python train.py --head_dim=64 --activation="tanh_gelu" --positions="learned" --warmup_steps=200 --schedule="wsd" --final_lr_fraction=0.1 --seq_len=1024 --steps=4326
MLP neurons of a small language model. Each row is named by its layer, matrix (up: input weights) and neuron, and shows model dimensions 144-335. Each number is 500 + 25 x the weight over its row's rms, rounded and kept within 0 to 999. Numbers have three digits each.
After each neuron's rows, "fires in" lists the words (lower case) most often at its 100 highest values on Wikipedia text that the model never trained on.

L3.up122:475489469480511512500494461518496484476473492510477498566460490515466523519506525482527472508485478497497510512514511512539524512472486473533498514506521507482500505526493539488476478458537457498472494493549494495503537500441510500513518494532487537507456495505503504461543517501498500500524490522524489533500520532465505501492455488489509517509479497517486533463546497480454461488502479514489525489509551517461476453509496462510486508485461507488512474521545490525531497445471487473464475511517506547462488504522513490528463503493494499500514522489489522566520552520518492527
fires in: "one", "of", "as", "t", "a", "world"

L6.up1421:488505498534499493547511519501476523489510493469499492494523521538492508463484507454468511473503507495470520524461485452483493522459537513518536479542479512540486446475498519479504524509473536560507476501512492475488519490534500474487517469534527510497477485477486503511499511502560513554496496498524528529481483534511493487539521464484474461484483515528489474499454523489517509523508475482501505533466467469521469540501487502453499536492438550512501539484494506503484462480464498508498533484510565519461514565529514495450504502552476537532471512503546482501501474500493516518
fires in: "a"

L6.up221:535501533433486512559477478462528494482542479485502488507490494515482514464540538480484505498471478499497549517466481505493500493500474526498472493534491481516479524502497509515558505455517470488500463548498511537513561556512537491501461483496481475517546469462493516478455475490483445481526439518478496472483553520460484532454524502489482507490513510540558516500473491515485514478491518441531517476488505534486514532519532510493464513519511510483488478440525492555486540470464474488453493465547490522513483514522507498468531507515485470478486521505475536468485487517482522505
fires in: "an"

L6.up702:490527513482507489528481544482483501504496531491493453489514503484496515477524525505502508504496429527536546543454473498494497506508480487484484430512558477487497470509537480527478539486480533501497464459506459513499512513493535469495529497506489475477502511478512471480498516500511514494550495542481524530530491472492503536518485504481494477526458530471472530525477478484484535475521493488501467478486518469479506470505508480530495501500498513476505497527601522510498517515465501543489531520512522513434438520488507512449547516481489522460497491546520503416519519508508522538
fires in: "an"

L3.up1158:503485497508485497537511482529470448499517497529483475484470501512501528517481530475539488516516505532469515496529495501514475497497474520478526506518478472495470476484505507504506532495471532488499531507500522501519487549510485504483478515468472486543490509510540491487515462458505499535463549506486502459469546497515468524518517543496529504517469493455523479462525495524481506479528501526506510505513510502491483476490520493505512491485514495532473528575445513489487533526559484474485435490491498504494473509507531500499503518500525534569496463466517477471499497521512521489
fires in: "a", "s", "his", "of", "their", "the"

L3.up1505:448462502505497514529490490497466447524518449480451543494455512509488544459542472515520507437541503473493509505502524442469484474482467485489528463492500469499472469488492534478530503486525530492510469493541518514517549511460486463463519517490511522517487531496501465490575539502472490503501465493477491496481483536523472470516470524473491509539538509516497519496487478489498511518519472511499528527500495429452455490503503517509492447533510543518504495530504507554491466516481502491515459505483533561467546470517478521517477479481512474486475464492530503565488521535525472501
fires in: "s", "of", "his"

L6.up1184:537536504511479493506495512503505520497503518498493485539482487504460472516526512487509469505511514481484496485507484480480464503485517525527506446554500504568465502493525476488529494506440545522527477467495476525522513492511556526466507517502506468554543477502498525498538473487493518558508483471518489513566488489507509547504470518488536457501489485485511464510503478532542507522497500496480486520476478474490469477494508486491476556509466501515539517517446496500507479466518514483515461499484477534496520505496550482504519507559477521503461461469472520469502484518498524470
fires in: "a"

L6.up341:480513507520459505464495517484474520497486497514460468530497457502483463504510485496520488493458501515483473460492483504533466480481511491501451529496481503480494513506504538523512480541548487486538523515476471445540493518511486491529425486511412513476489476532486505523510500480512490497510480524544487510533497537532485531494518459501501523508507480505496506517520478470541542528502485494519481516465477509539500494460493502482506503520458507479515435517525530525487498530461477495488485489470518499468509487517499467480451463484493489542525505506479508535516452454506495483
fires in: "that", "which", "it", "also", "she"

L3.up1195:504530516520502540521553519470503471527508489538525497501511471462461487464507481493518506521503459509480484489524525494510500480522488481459492445483484527499503512483523538470497518510553517462535488505531530457496484502487489491455475517479488517500489506528470458476558496452524487487490415505482499494503495515469507472516532512484522542505517482518501528498497471506536495491499523484487473541521505471523487491499512501531485443493447496463471518482484457511489500522474461462507518474515522509475532449490484484498516480485515499532490517476528503484513532575491488451
fires in: "of", "s", "which", "it", "what", "that"

L6.up963:500474537476509524520497490514499469482551485462478523517488508487491549503466529467460456490499508495498542521461501490507499486458505507520482487494547509516474532502497486515467480499505479503509457478477524531517468490498494501472537546524492475528536552509532507517487426491473487501495510469549504489521492495458511512527466519520481575471544496475473535508509488528497472503462530521474496558531470511498517526503482523513485492523504503481471491510517435468500505519542501474523482474526480528521453454505556524556476511522489494517516476514489507509491457485503482511
fires in: "and", "by", "of"

L6.up224:544540464496544489492494515538458500539552445534534468514481492521521520453524529461489490511475528442488505474514459487530486445520456541486491486499540569548511459525492456493495483475538484481504500498526518499497490511510515473510477516477434486457518523508529492461488468466482506460487468522542473462501493502498479476510465489459530440484536508517553499490493533493494520490525488511471483487476512480507508529480510506456473453503529528485512582504534523532491488502491463480453501490514494484522520473529523496512531508509539483507489482506495435512493493486496515551
fires in: "the", "for", "second"

L3.up646:505508506496545579512509486528499507505494466490527487455484494490451500541485474522494517523512518501505505496522499481530505491498444519496467527461470462531486485517533518444476511518549458545494478497486504490468455528505458465484491477456507452490517512493485506471509541456497489528515523489522537488488488512493495488482478496505534478545524490525554511516508501525517475530497522448508446477476516504505482514460475498522468569507489480492481514475484488481532493512531507497518522450486483497460506537484457533546511535494545503539512501461505503488469534533484479535
fires in: "of", "for", "that"

L3.up879:506473484518521500509523498542521512457512534534510530450523483527451463515484518458504499531529498520499453489486547506514485465517494502528492443485538518546512477537486474456457491486525530438467478492560479517503504532485490492446566537512486519465480507482527533464524510515455520488502475541531527507514483518527498478478500585450507535490494492472522481484532538483477514510528486482507491524485475481522487502529486484469488522491457523537481504516513477516524518477505483504482505506502492505495522510452506491532530509527549499463504494471456465465469535507503515492
fires in: "to", "of", "instituto"

L3.up277:494486508484479480472533520527536500500514475512503522543499504556513512478504500540486504507461485521490500460482542480475482531499511531526520477482509519485470510494447475510475509480516513506455508520495518500524497483499513507508491519505445515504487491465532460494539524505493484502464546502479470507522515483531457494467488455470505493474487507512512517468475488544488535485521482494490496502512445453515485510468568502521482494464530498499476534457485493522450458480456508509499494520490498502504504508503526489505507498497472542505484533497548496516507477507517479478
fires in: "york", "in", "african", "american", "montenegrin"

L3.up904:505508516497437478481492505552482457526521533513494509523514474504491492491510544504521497477511456426509476535538531477503496511475508499496488541479528465497487483484498504514477515501489504474502458535467531524500519503488525496493521527505525515520497551481517495505511506523520528516536495539447486495494484460534483468566507494492497492530553466508474541474497543483454519458541514491515497443469538522476494495484513497498505488495482451479534498500475519494472443496538515454511496483482507505491544475531534509499496508517536478494503479524487512514481518475521500522
fires in: "of", "by"

L3.up941:492501513512495511480538504495504511544503510484563475506492507533503482496483489480536484490513515484526519518531470494487511461505515491504471525477531518496519482540494503494499494500514515533517506514509494557463508493497487505490481500513482528514526496520480476459498508515470528518530471472509489512464495478511492522514491467515548491527508499473500509475524484518468528545527516509547471476453457469494502500468524516490528578474559494474462471485553512528512516536480517493547516530494478523498495517449517547482516546513555533477514497502499519499494490508511488540
fires in: "for", "program", "bowl", "campaign", "strikers", "with"

L3.up308:498454500464495484502512505535502571485551495489490492520467510488466497468536511468472491498536446508517492474504500490496550468530492462508475524490460505528496498499503520517474553480515507500513536562494478451467491501490485504546516500491485531492506464517511522508513513502510510522489512510453455461480524514513480500475463516506477480523522526523530506468520492486485441525467551499501449486515478496500518448527517517513525512493528509500488472514479462468501481494486500487463508500523530492476537452502515475461527510505515507525537469483499513499473512462513457525
fires in: "to", "as", "have", "by", "the"

L3.up1298:448491478471510521527483509494479558484490500491470507445566469452488498491529496506463476544474526478488484492576472497478528490499502505519510499524519488521503529508477495532487462547491520514494491424485521531527518498547495505539508499504499523482422515540484479526503497485517475430520486497483514513493506481477498486507510505490530501524499508457451498477521561502534496479501471535521517492466469517552507535512489453483506451474504520522505499548482489456511492489485478504472516486486464465483467503537508522502535444511553492577516454500504521553521563471519511527
fires in: "to", "s", "of", "from", "time", "that"

L3.up1497:468456481533469517508505535482470483499504526486467551493441472494497518499540470511492491487528503497487519503483533484526465453520486488509511485525465513546494418481492522500486500534515524512512484517540538488535483553505515493488520482539499510529501506483535457542506501497484478516477461546512507475536537539491489470525503553470526505455490505484502519522503531516516484479538473546475458511482495493481487486502533513483460485457463535509509527500502462515475480490465461468484450463491530524497490481499489505511502506507483540472512479510557488479429487482500501494
fires in: "s"

L6.up108:520458488491456452485505504503490504504512469468521524498509471482497512504527475494522497502502481479511461499478500504500487492479490520490468481503500528512464469492502481509456493502520496492489506539521515493508460488498546495468463485531470492479494498476510493482501534484488496488497469496489488514512469526526524480498514436489511478520512479457478503476525479482563530489489498543473496515528493460534537473514504508496449499536441534485496538508499484516475456508512509497502464505507517534501487568517471489443515515434523492524538542503525471522496489496462547520
fires in: "the"

L6.up1105:518468472490519458518470530496555515467568487467517503512500492505489476520552493515487543539448506502483551492496488488499474482506512516511514482498508483540487517485498527480492551498506515495487492524470537510525530511486498506498486458494508491501475465505501482460543470456489521487499473528504546485471493545505505519542474525507519488490472506496474496487461513486487488504494503465491473503523485453522453497482500510509501510519506557510471499518511491496508514424466494479496507479486518527538531475468473552522543476501504482487526491474499498531495503484480511543
fires in: "and", "in", "by", "or", "the", "from"

L6.up1026:513469478483529474528527465501465490536512539517517491544479513474523524552495497467500488475512466515488487495460462456537458496485534514507513445493479505521500444468483490486508472534529526549484504485517479555506487501517510458497499474524494480506488456452516460523465511476527470502499524526522509476424512525489452516469505482516500474501495494487514501516451472514473509452535523493542551478501520495519490522515496512492488530470507468496514485505533520483503511508502517508476496453546521506526490520501516531477534522537516523524518510505537478513539482455540523534
fires in: "an"

L6.up653:527527503523495519521539507495490483522512485484523472516554424574531530507472518495497463514474495538471522468499517477469495512536501515532520467529490545496522455491444522539550485485517511542506517531498493491469482491500530509496488548482535481534511509500514487532506504474490464500515499523538520484523514497476492575514490507549503448477505499467518465530458499532487479558521499492469508526477451458528494477497535513487493494454516464517535490467523516484520464527433514460493514469509522481501464502515499514528561519496491493502478500499519484504552535523469508485
fires in: "in", "the", "one"

L3.up185:557522459513483494543525499489464529509505515492477477468522476517463520495508542491508509497516466501502477477504508469532459524475495550520474515477524510512467460487532502508518484467545494467496484557513487506525574486494505489543524500530458502496477518479510493533535500451473477521486467481494492493482517481533564530452479521503499467474493486502487488519503500504524451497494460489510488496513546436517485485464520486470484555502543514503536504510473454512471517466495508525493476520538486517479521508508509464505514524513541523497496501518459516514454517471503538486
fires in: "a", "an", "this", "of", "one", "each"

L3.up390:524526512461535540517523483493513529538496494494498508500452549515481490549532499515493522550510460505545502470513541542479477484462513488494480466480509525501522507503518551515523526457519481549473524515535523496507517506500487491435498481532473479522462507517547496495516479557441522515479560496502542539471505545472469544539503459471524464508469487494480501496492534506477456474505516493481490498533517486488497533498460503482507551520487456488498480491506504468465527463511491484525519466491470489498512473528521524502443500511508492527528448564487506510489518432483532484
fires in: "of", "with", "to", "by", "from"

L6.up1086:479489505519535522508485498508499532478538501506515506512515517480408531498518577540498493484510490516491490523504522538508479499424463518478492483489544492486511479534476497499478518521517502491497483444436493475509516486524490458562507483518497496536499496542532498493498487491517513494510489472498463501531543521479505480494509550473463524474495495483478549482556464511518460491484502541503525451481504503549503507484512498512492518535493468520484489526481488476508495487456492509496485482505462506508515472503475515482520493524508481511518482456490495511443475498513531506
fires in: "of", "to"

L6.up1124:486515497461500527521473475568501523494498511482477564483486447486438553514529526494524517500501518478512535507509527501532522494510495538468476471514513495514480476471518514487507513507508473511532510492515511508488535478490516483525450537503493469489528474491538525490505506500477474504499496500493525486486498500482504513513490498525490545514492483510533513504509493505488531501464430508524550497519425531488521476466477519454533498524521541453447496511499486469469502492487524506456492516530523499461493518535526505484526521522480477489435554501488530531446485508532541560
fires in: "to", "and", "an", "we"

L6.up556:527498506486545454529456526486528476507516491515499489456493466472481540509495505467508542528527482489449481483480488474520456471569504542493473492501508451448493506508518526491537531533522489514502493493524501522487544525530492481541469466504492515447520464539500485438508503513509470489449497499541526487533531511515495504489541472517487541574516480475475489495472479519475489496485496505505490511551453461496516448445467511527513503484484456492479496495506543509506467479517501462511511454503520506469495493527529507489498487501476515516465491473543552527487527451468530499
fires in: "which", "that", "who"

L6.up1224:497513482514503516500491475498471490497533461484509491470537491528489497525539497516444467519483531513492528517502515481490509475490523498513509518453508521511490483498468477524481502548462494513528524516464510483459477527517464555526476510540498533511507482495519476517511526461494467519530468573538494449493491510503489453483575550536485512482497506474481521508530479524500506504523516477479473485462519505472490497524503498463522503462506498510484503515470496531534501497492477507447514485521473511513479506533442516518545539526475484541478475473505496558490524477517544512
fires in: "the", "a"

L3.up489:499510516527471506518487514505454473496472509492508492532458480501481493507467457487485509500512499475499539467527500544557482491489449503499475496507448532499496479475486475468453494534488522489521513500506506476497503483471528508490483474502431507504490463454509519479496506551511445522504528534470494479496513500493486535465495521498514498473503518471483487527562502513486527488529505497486476527500480434480546510501518465555447498467504509485545541540491480527460459465475490515552461517527555494529515499519468528498510485492482507463521458528513520527494503472474505494
fires in: "s"

L6.up1430:533444493546471488462523508483532500477541498518534486510534448508467524509507462492496459519450500536494510536479526479504510523513507509520504495501500489487496486491482466502533510507482490537466443534558485497455520469534479502511470470528508511497472529531489486470545495518472476475492491513501536479549488493487474502518442522506510491530541505495516502508493507446485495505497521522528520551491535517492490493504474496462470481485456512500505475532523473492536484526466514549513472511519504492471478536504506491472522492483477518510483513512499489528454495507497474512
fires in: "in", "11", "was", "just", "10"

L6.up161:477466552479515540484464525501500547550526521483523466548465538518515535515517554510457472523494510501464495464467500490451470546511500502488483493530516476503503524534497527519526510442504481497535470501500498526478510522471498484477497463526526506499485492478483504507499501538501491520478486510464498502486536473523493504523527473508511451523486534510518492492490489480501456517457463455516495482522502491451521501495548492490479526487501485492479475512504513489475528480438522495515498504476486503470480496505473551492507543517476459486477450464537481480467487541521522490
fires in: "an", "much", "went", "along"

L3.up627:494505469543505516521488494494489508478524472437506543529481468487464491497459512494462495527485524502531500483519498495519500509487493542508483511522452490482534517516518486452437533525540469470490478493500504547512523468490537523498535437530534504479427492502487503499486553517505522479494486459506519495476546499476542494513516492471473502496501493492489492530481502483457450496498506488488503516475484506541460524510516511455508514488505522484528444568473500471495469511467508506511506499477467519459527503483464533475478500492516527518518518490510519492491484474509527512
fires in: "of", "on", "same"

L3.up55:469444479509482506512513507465516484523479520498471554469479483508453511467459531520456498475501512520495500501527507524499494488454483511500521484502436494503504519476462467477498507547524494494479491534515491503490492495552488509482543539450514495514493514497494459491516552519495522522508476512525553497481499498509531463536511507468495479503517470475497494486509485512484523534520485469503559529496493481485525498495515454492516488462504485469528502448489507561508503517477586506481462501489504522490518508472527471528534516503505508489464452506509509489477523536493539530
fires in: "of", "in", "american"

L6.up681:466503549477501536521484474556512512513542484499468518500522480533456473540480482496513496536484479518474523481503514464495513524507479493471478541465491500492490492482473509502555489496497471508507491498490466476485484527523504483463512516516464541469491465494541515472498525471505467473485456492495544494487487493486484513542491516446518539487535484498550486484477509503491542544502551481510500522504455514476549488458548505499517497473445504525535472491565476460536505482516441543520484512496545499470532471517498508513525444499463520485510507460510520536514498524493528533
fires in: "to"

L3.up1186:463534506540494500531474495515512505535515486446528512517455453519504494476473517510442470463522526496466504523503528494471483474522540556503519526541496488539514500527476528463481473530532521453520511469524514524532574531485506506534474486545500512455513512507515464501539532478508503526495475471528503484496521529498505502534512517528494502494532497503496514490498503463491470504524470530529508466527492509550543490503489509494510509529541482545501515517512485520500575473483487480432469505500484483468481500504492510504489536476502531507501500534533504484470486502506448476
fires in: "the", "this", "a", "with"

L6.up177:495497491547504512571490496522540502467511498513514514508547455523484518495520522542479507537493527510484490564497482486494517482486516525493457471544446499485493449539477503521514509505512486535526449558534469468492461455529508500529439505515474494519536467500505527495529482436537507451521516429529531472471515518483508515503461520487504516560506497478512495450472507527462496500543456528516473532493510520490498548493484457503545477530503460481528532526506518459526493502490539488500494477476511512537506491463478494465536479515519495524482461481511452480544530502479480489
fires in: "the", "in", "for", "with", "a", "to"

L6.up174:500542502435473471510510495512499517474524492513516524527485510480530495468544496498510530497467501519487482511482524445481498496525488451503508476500528455475473470498502509543480528479493478476473493522501457487510503544517529529452512467497480503518488498463532433532487484549493474530451497480472552501538484519484446550497436496469494447495485485514511486518473554542483443511496477455503497510470494500508526498486487514518503503526498490476540501488516540480509528560521474510470500501499509494508508523475499496440502522519450465472466452481498533493508511497512492541
fires in: "an"

L6.up28:514500480519504493527488500571455541509475491467485486488452501502460483492501483458477536520520538494488510456480490537485518538483473519522532499491520514536498459500506462553525515510464532493486501527436500498482475494541467498492499447513524524466454492487515492533547447467466545537489466466509518517537495525471509512492554526496511520482491473472512530497508495479470530508491527521506463471497522502492474514488524450479512562540482497524460513495525545414480477476494527469495487499466495492506464527512463523493508527492461560460467490504507502481497499481492483475
fires in: "a"

L6.up865:482440503518514490544492534518504538527513470460504529528557476552509492507522504487510483500477492509544502510503508512512503467478513528519487427499496463474443455522460477478515474522570554514494535526435503521533497455471523512517514470465499476512504532480505482487535519438443504464526463535513503482521432488503532527512480517522485508477553484467471511496513498501488536534497458476523489481465499477489476499504506495537492501528481542453533500482483492535506506509457498541473515511474563516503503490498467525497517492500520496481517462468481489489496458535478504487
fires in: "in", "of", "on"

L3.up1439:493498541497550492536491511466505536494524464482529514531519470523509459512564487494475484490518502486529513522511508458551522523538501484501509482513514473497477494556457512539543507487515526487517522491529516449509538471491463471507501535523517511505506533522493513462523521548449499467509525485553518507512525506494518553474486513509537471470480451496490491482498479510520480491524505467496504473480512482501489494471521473490495523516529531478488508506503482497534533496478478501515499503495480489476533504499484491494467519490493498515543488529523531535498507502510492513
fires in: "of", "from", "in", "for", "with"

L6.up944:468456483449499516546457507557535543527508491541439522464513462516458489512465486507517501554517522539492487495461496491502487480533481532503524568484523496506526508497541539496500512513470522539513498491512506458511497531504497468511517492536489514485480472524535552464470504460496508520453493474532481482474506524508479496494482504518493483514477496508474473516495515478491456489485483513513493481495485483520521503486443505500531544489481466517480476523503508542484521505461515511487477506527536491473459513545501483493499492470483481508501507444542495531521486525496486520
fires in: "to", "also", "not"

L3.up1127:498447514497539519493522496524461455483503476476494504436531507530456505507530518494497502480468500496496496512517487462523506488508474506509469458454494434442501489506491518445531502519523517496517519512456524502487491500500514501484485508510482503508520514505490517520482474505513517533497549546482487538467523494526514520540560460494549468513471499472468534513486497470521530505486547467490480477501507492511461506491524429528483504496483510461463496534530512508532499521487524490473511502492516502490491511529502542538496505520482492572539481496511542505462543506503487521
fires in: "that", "on", "condemned", "for", "about"

L6.up156:509522511529461448512430534505476465482546504504530518459544508533481535514503515460495475455512496487491500539486451461524520558546458491497465521450520512474508483539476533507483502547542493506488559514477530533514490490492493442465496464539468485532459473528530496538543486498471487504508497497529526513503514468458462493540489498510520500507486478514482480504497509517466500494500512521447496503483510479521530496463526475504539541517531487504476517502510525489492492475461471525515496499506488511496540479540504442543541464505455518519467523487494545524539509523512463518
fires in: "to", "be", "when", "of"

L3.up64:497494531561512517541456528495481499497549476507481495464517498478502476504521499552472438491504489548506494528523499473441535485502508487503542465462449531514501476476483502472465514523507483469498514505468519503492472445489488458511520495498510515512507522490460498516515466438520533513508502544491458491537464491486477515532522518470527510501505502519510518493490461489508529512464476527527497509484480483507489476497470496510479499425468520501492479492500482484560471487494461453538501515493515462532480461464495548507542553475545497526479481495530485525541466516492520514
fires in: "the", "of", "a"

L3.up1103:461482462495538498521471497497545513493512524470497506516428537547510498482510501525499480515516528518507514492551463483503526485473477469504465499474494472504518488539494498502507526484544452498485490484544492494487495478497470523529507501491496512482486488503474500522536528494465520514458486481560487494479476469505457484526513560481495475527532502474464509557551473527447553481492510494535552498510534526543480509471547477497510501517469479549513473506491482532514507488498479485492523481515508455504479495549494491530485549502521512473496476485517510500473508496524517483
fires in: "the", "to", "for"

L6.up935:522473524535486525499478502516484514481545507477485507507478492552490541448520501477557474497505523539531498568515557519501493489506511510514482477503500498492486458488528500496510546513531542514555455543499489535496462529504501488471472481478507454543506515471514508463508485504489526486471456519508565512522515468511487515525498504520464479455489528477494566480452519507499516497570467484498488506484470521460502520520519514533520514508450505514443494496496551468484489487461500487483472532456502529499536509492495542512550522475484500528468502477510497505482506494510498519
fires in: "was", "of", "to", "s", "were", "m"

L6.up600:489463477488490525501499468534533539533508484453498495475522493514520441525501494501524483498483545532524502457492501495507492470502521505512451465491509511492502522480508560510567508516546524527457506489515483458496482537504528479509479502511481512549500504478481521464502479482487474528472475509529534512486502506517468489528495500468513481512527512519519464459483476497536555460506484498506507513505463473502509527504514535516501514531501508492531475524529512485528525494464518523523520503501534502492492485547478561486453551508504550512507538488491532521481519467490540493
fires in: "to", "would", "must", "should", "could"

L3.up724:507462523545481491503534503487509506519468455466481507504463462460508493539518481525521511500504540518520549507568515504560451505544480485521477455493472505509486494527458518461483494512538548484473465551490510429479512506494502488461515503496497518460528524514469517479547480515480514545532498534453495518481546486484476497518518535515501536492535531493474519487482496502487521495524503480470511488483532444461454467510519501515511521486447477502503551551510479507537500530461489465509471448512467468530494480460517528496539507519490505444503459526520533514474524490513460497
fires in: "s", "his"

L3.up309:518496514515509466503517451499501479492482506474465482502472551497487497484519528534543514498490471465510479485523526542493509522470510471476508468478499509535506504459528502502496561472513534452530497515541537474532543551518486482503474478481506479509495499539539488494525504488527451491457485473504515513482495514526529437468493542473534523464524476507504538497491524498543500495504506504483515508509516517535479513518518537460490506530488488502493474514465480512524507544524525458481443468495491483509507511499536451512502508510511520511467460485478506504484515544494483444
fires in: "is", "s", "the", "from", "was"

L3.up12:511519526533468503517472472506510518483504477533490497488526513475506485523480467494524462533480477531521473493478500462508528519545499485517480490515512494519550483491497507510492482481535441512512517487559527503548480499525535460528512456475547536500555527514479531497484471479482540441475521517538535502503530537501519492501465494540523504498546503467501508506503515473483490536538455452528491511474455482502496500476522528549515518536503506510478506478523505517489538526502523469465476504494417481496496477458500458526500496443485494485489486508529490544469485493505496451
fires in: "the", "there", "living", "to", "all"

L6.up888:517488510507511483527487472606490480490475520492502498463490496529507471471498463530508511508527472511482509553497551486485498507488501529502484476546517501535491458518503533506480494489522492544536482481484494477513494537487494469488542504506531505455510533525519519533541472471483479499498450495514489490506504518505503466531457474499522471505569470521490483510490474497498533482479497451512488509486467512499481503483503529457448528518495500543533506470502513485506516496483491499489485500506557494462512545469528482483508511513488518496495498481474548514512494498502512474
fires in: "a"

L6.up18:516475496480483505467491446504513537502481519494490538539520505539471496460519492481471489564511490500490495508458483469495494521528531510452492433514498530488521449492473534465481527554562498464484478501475520485499533521490461499498513472500519550490482530488498479496491505531484513459495508487469558495483502502521502494489519489477453531454473476479501490509517535491485474502483495478482500529487467469485485462479503474555475536437546503483514499497527500512540518480504518471549470469466497512476506494491523452455504540521484494490510510552491503515506474516494492486
fires in: "an", "and", "their"

L6.up210:480475474522528535518481461498496476543526500507499503512476513457498560483491520454502489515457453474497486474462520468502517509486511495470455504523526520521515510522483475508536522495508515445466499522537498506481503532510487531532515510500465520477521480466520493460507490464489527480501440484514474487510511481503476475466511490536489517494472516498473473522494506482530489496509497520510489505506504488491569491462512483452524464520453492544492438489526501524508497494526501500457530526506498497457482498540517496523531506511527505511487501524531484503459515489472523498
fires in: "an", "than"

L6.up768:477489525518512477516504511456521504513517552534503542472497485526473503476528551469525546504474490524503515497506478467463483501508494501497475495516486511481495509548534520498509490521499484485477526550495524520497502457484503522495530489503446501525467484456511522483502517474486496502527492557508507442495509487494481520533524511504529544484495497471518505463553504472522464507478488501525517531483453488483518504543501522505514506474498484495476496492517551548470515483494510488497482504495475516536500535499478536488504505480527504474480522540479502492504497550469544477
fires in: "in", "while", "zone", "is", "during", "on"

L3.up1185:498517509492479478542480495508471484487507500512519484512484421512482549531511512491440482484497500493484530476471474479458519545483487486487500462515452486520478504485503529508467457480513500531490475450514505449519492488487484510503449527514510485551522481450495501516531527553499480489510480526530506489503484477512485476480495502496492475499501532473433531518485484475503498496500532494471458512479536478483483531432476529503481525479475522501560520498507534477494500466460492493512509488502542515495495444487486488529531527508521499491486510499520512527475468500489525486
fires in: "a", "an", "two", "common", "la"

L3.up206:480489470447501456506476524516504493547503494531516481507444490536482547464522459516455495457468543484540547476517488489471516502471527472515488455506494503457469468493505538496480508514538505488505456516468501503498503483506497502493488501488522470534494467452494507531536521449505512464539452493494534533527440499512492499521484528480491539502558487448484514470486488450529497475494525491496490478514503531513504494487507490508534458516505456508506533503505518515506454513458510479523500514445532498509515523449536513523475487509488567458489474487475497528517505510447486522
fires in: "and", "in", "often", "usually", "are"

L6.up734:492507461498512484513436458519478479520510517539482503476531518546440523522542533506484502545471510490464512485503537522496502545503504520530480486498476467526502526505501538483479560517482491509525493511494525511525522514541515489499492471484548493531513524527487444479536535474503482474495459422507443522461472495514493494461476517505501524497546499477460476501494532470528504472526498538543472476454470461539509456537474498520514485483496498512520516488521496497468468488501495514495522488507538520493497466482503514520598449508475483464481518517503519514563474512502476511
fires in: "the", "a"

L6.up779:484486510431526513524503505472457493530521527476504508536525510456488508478465498442555493527499495487491543524474472464488479496501540484489533483525484471476453490496512518501497497505457495480531485487523519511531521513539488521476477487526498460528521504457524494486488463429515462501473454488464491523468483469488490448461530488487507500479505511514489470503488552460523512511482481479513496523494492529522485489461515514516492578507527537532496502508513483524464482490478543482519481507497509462504477507482512508510527509498516503496496530524502535424516459503533520508
fires in: "an"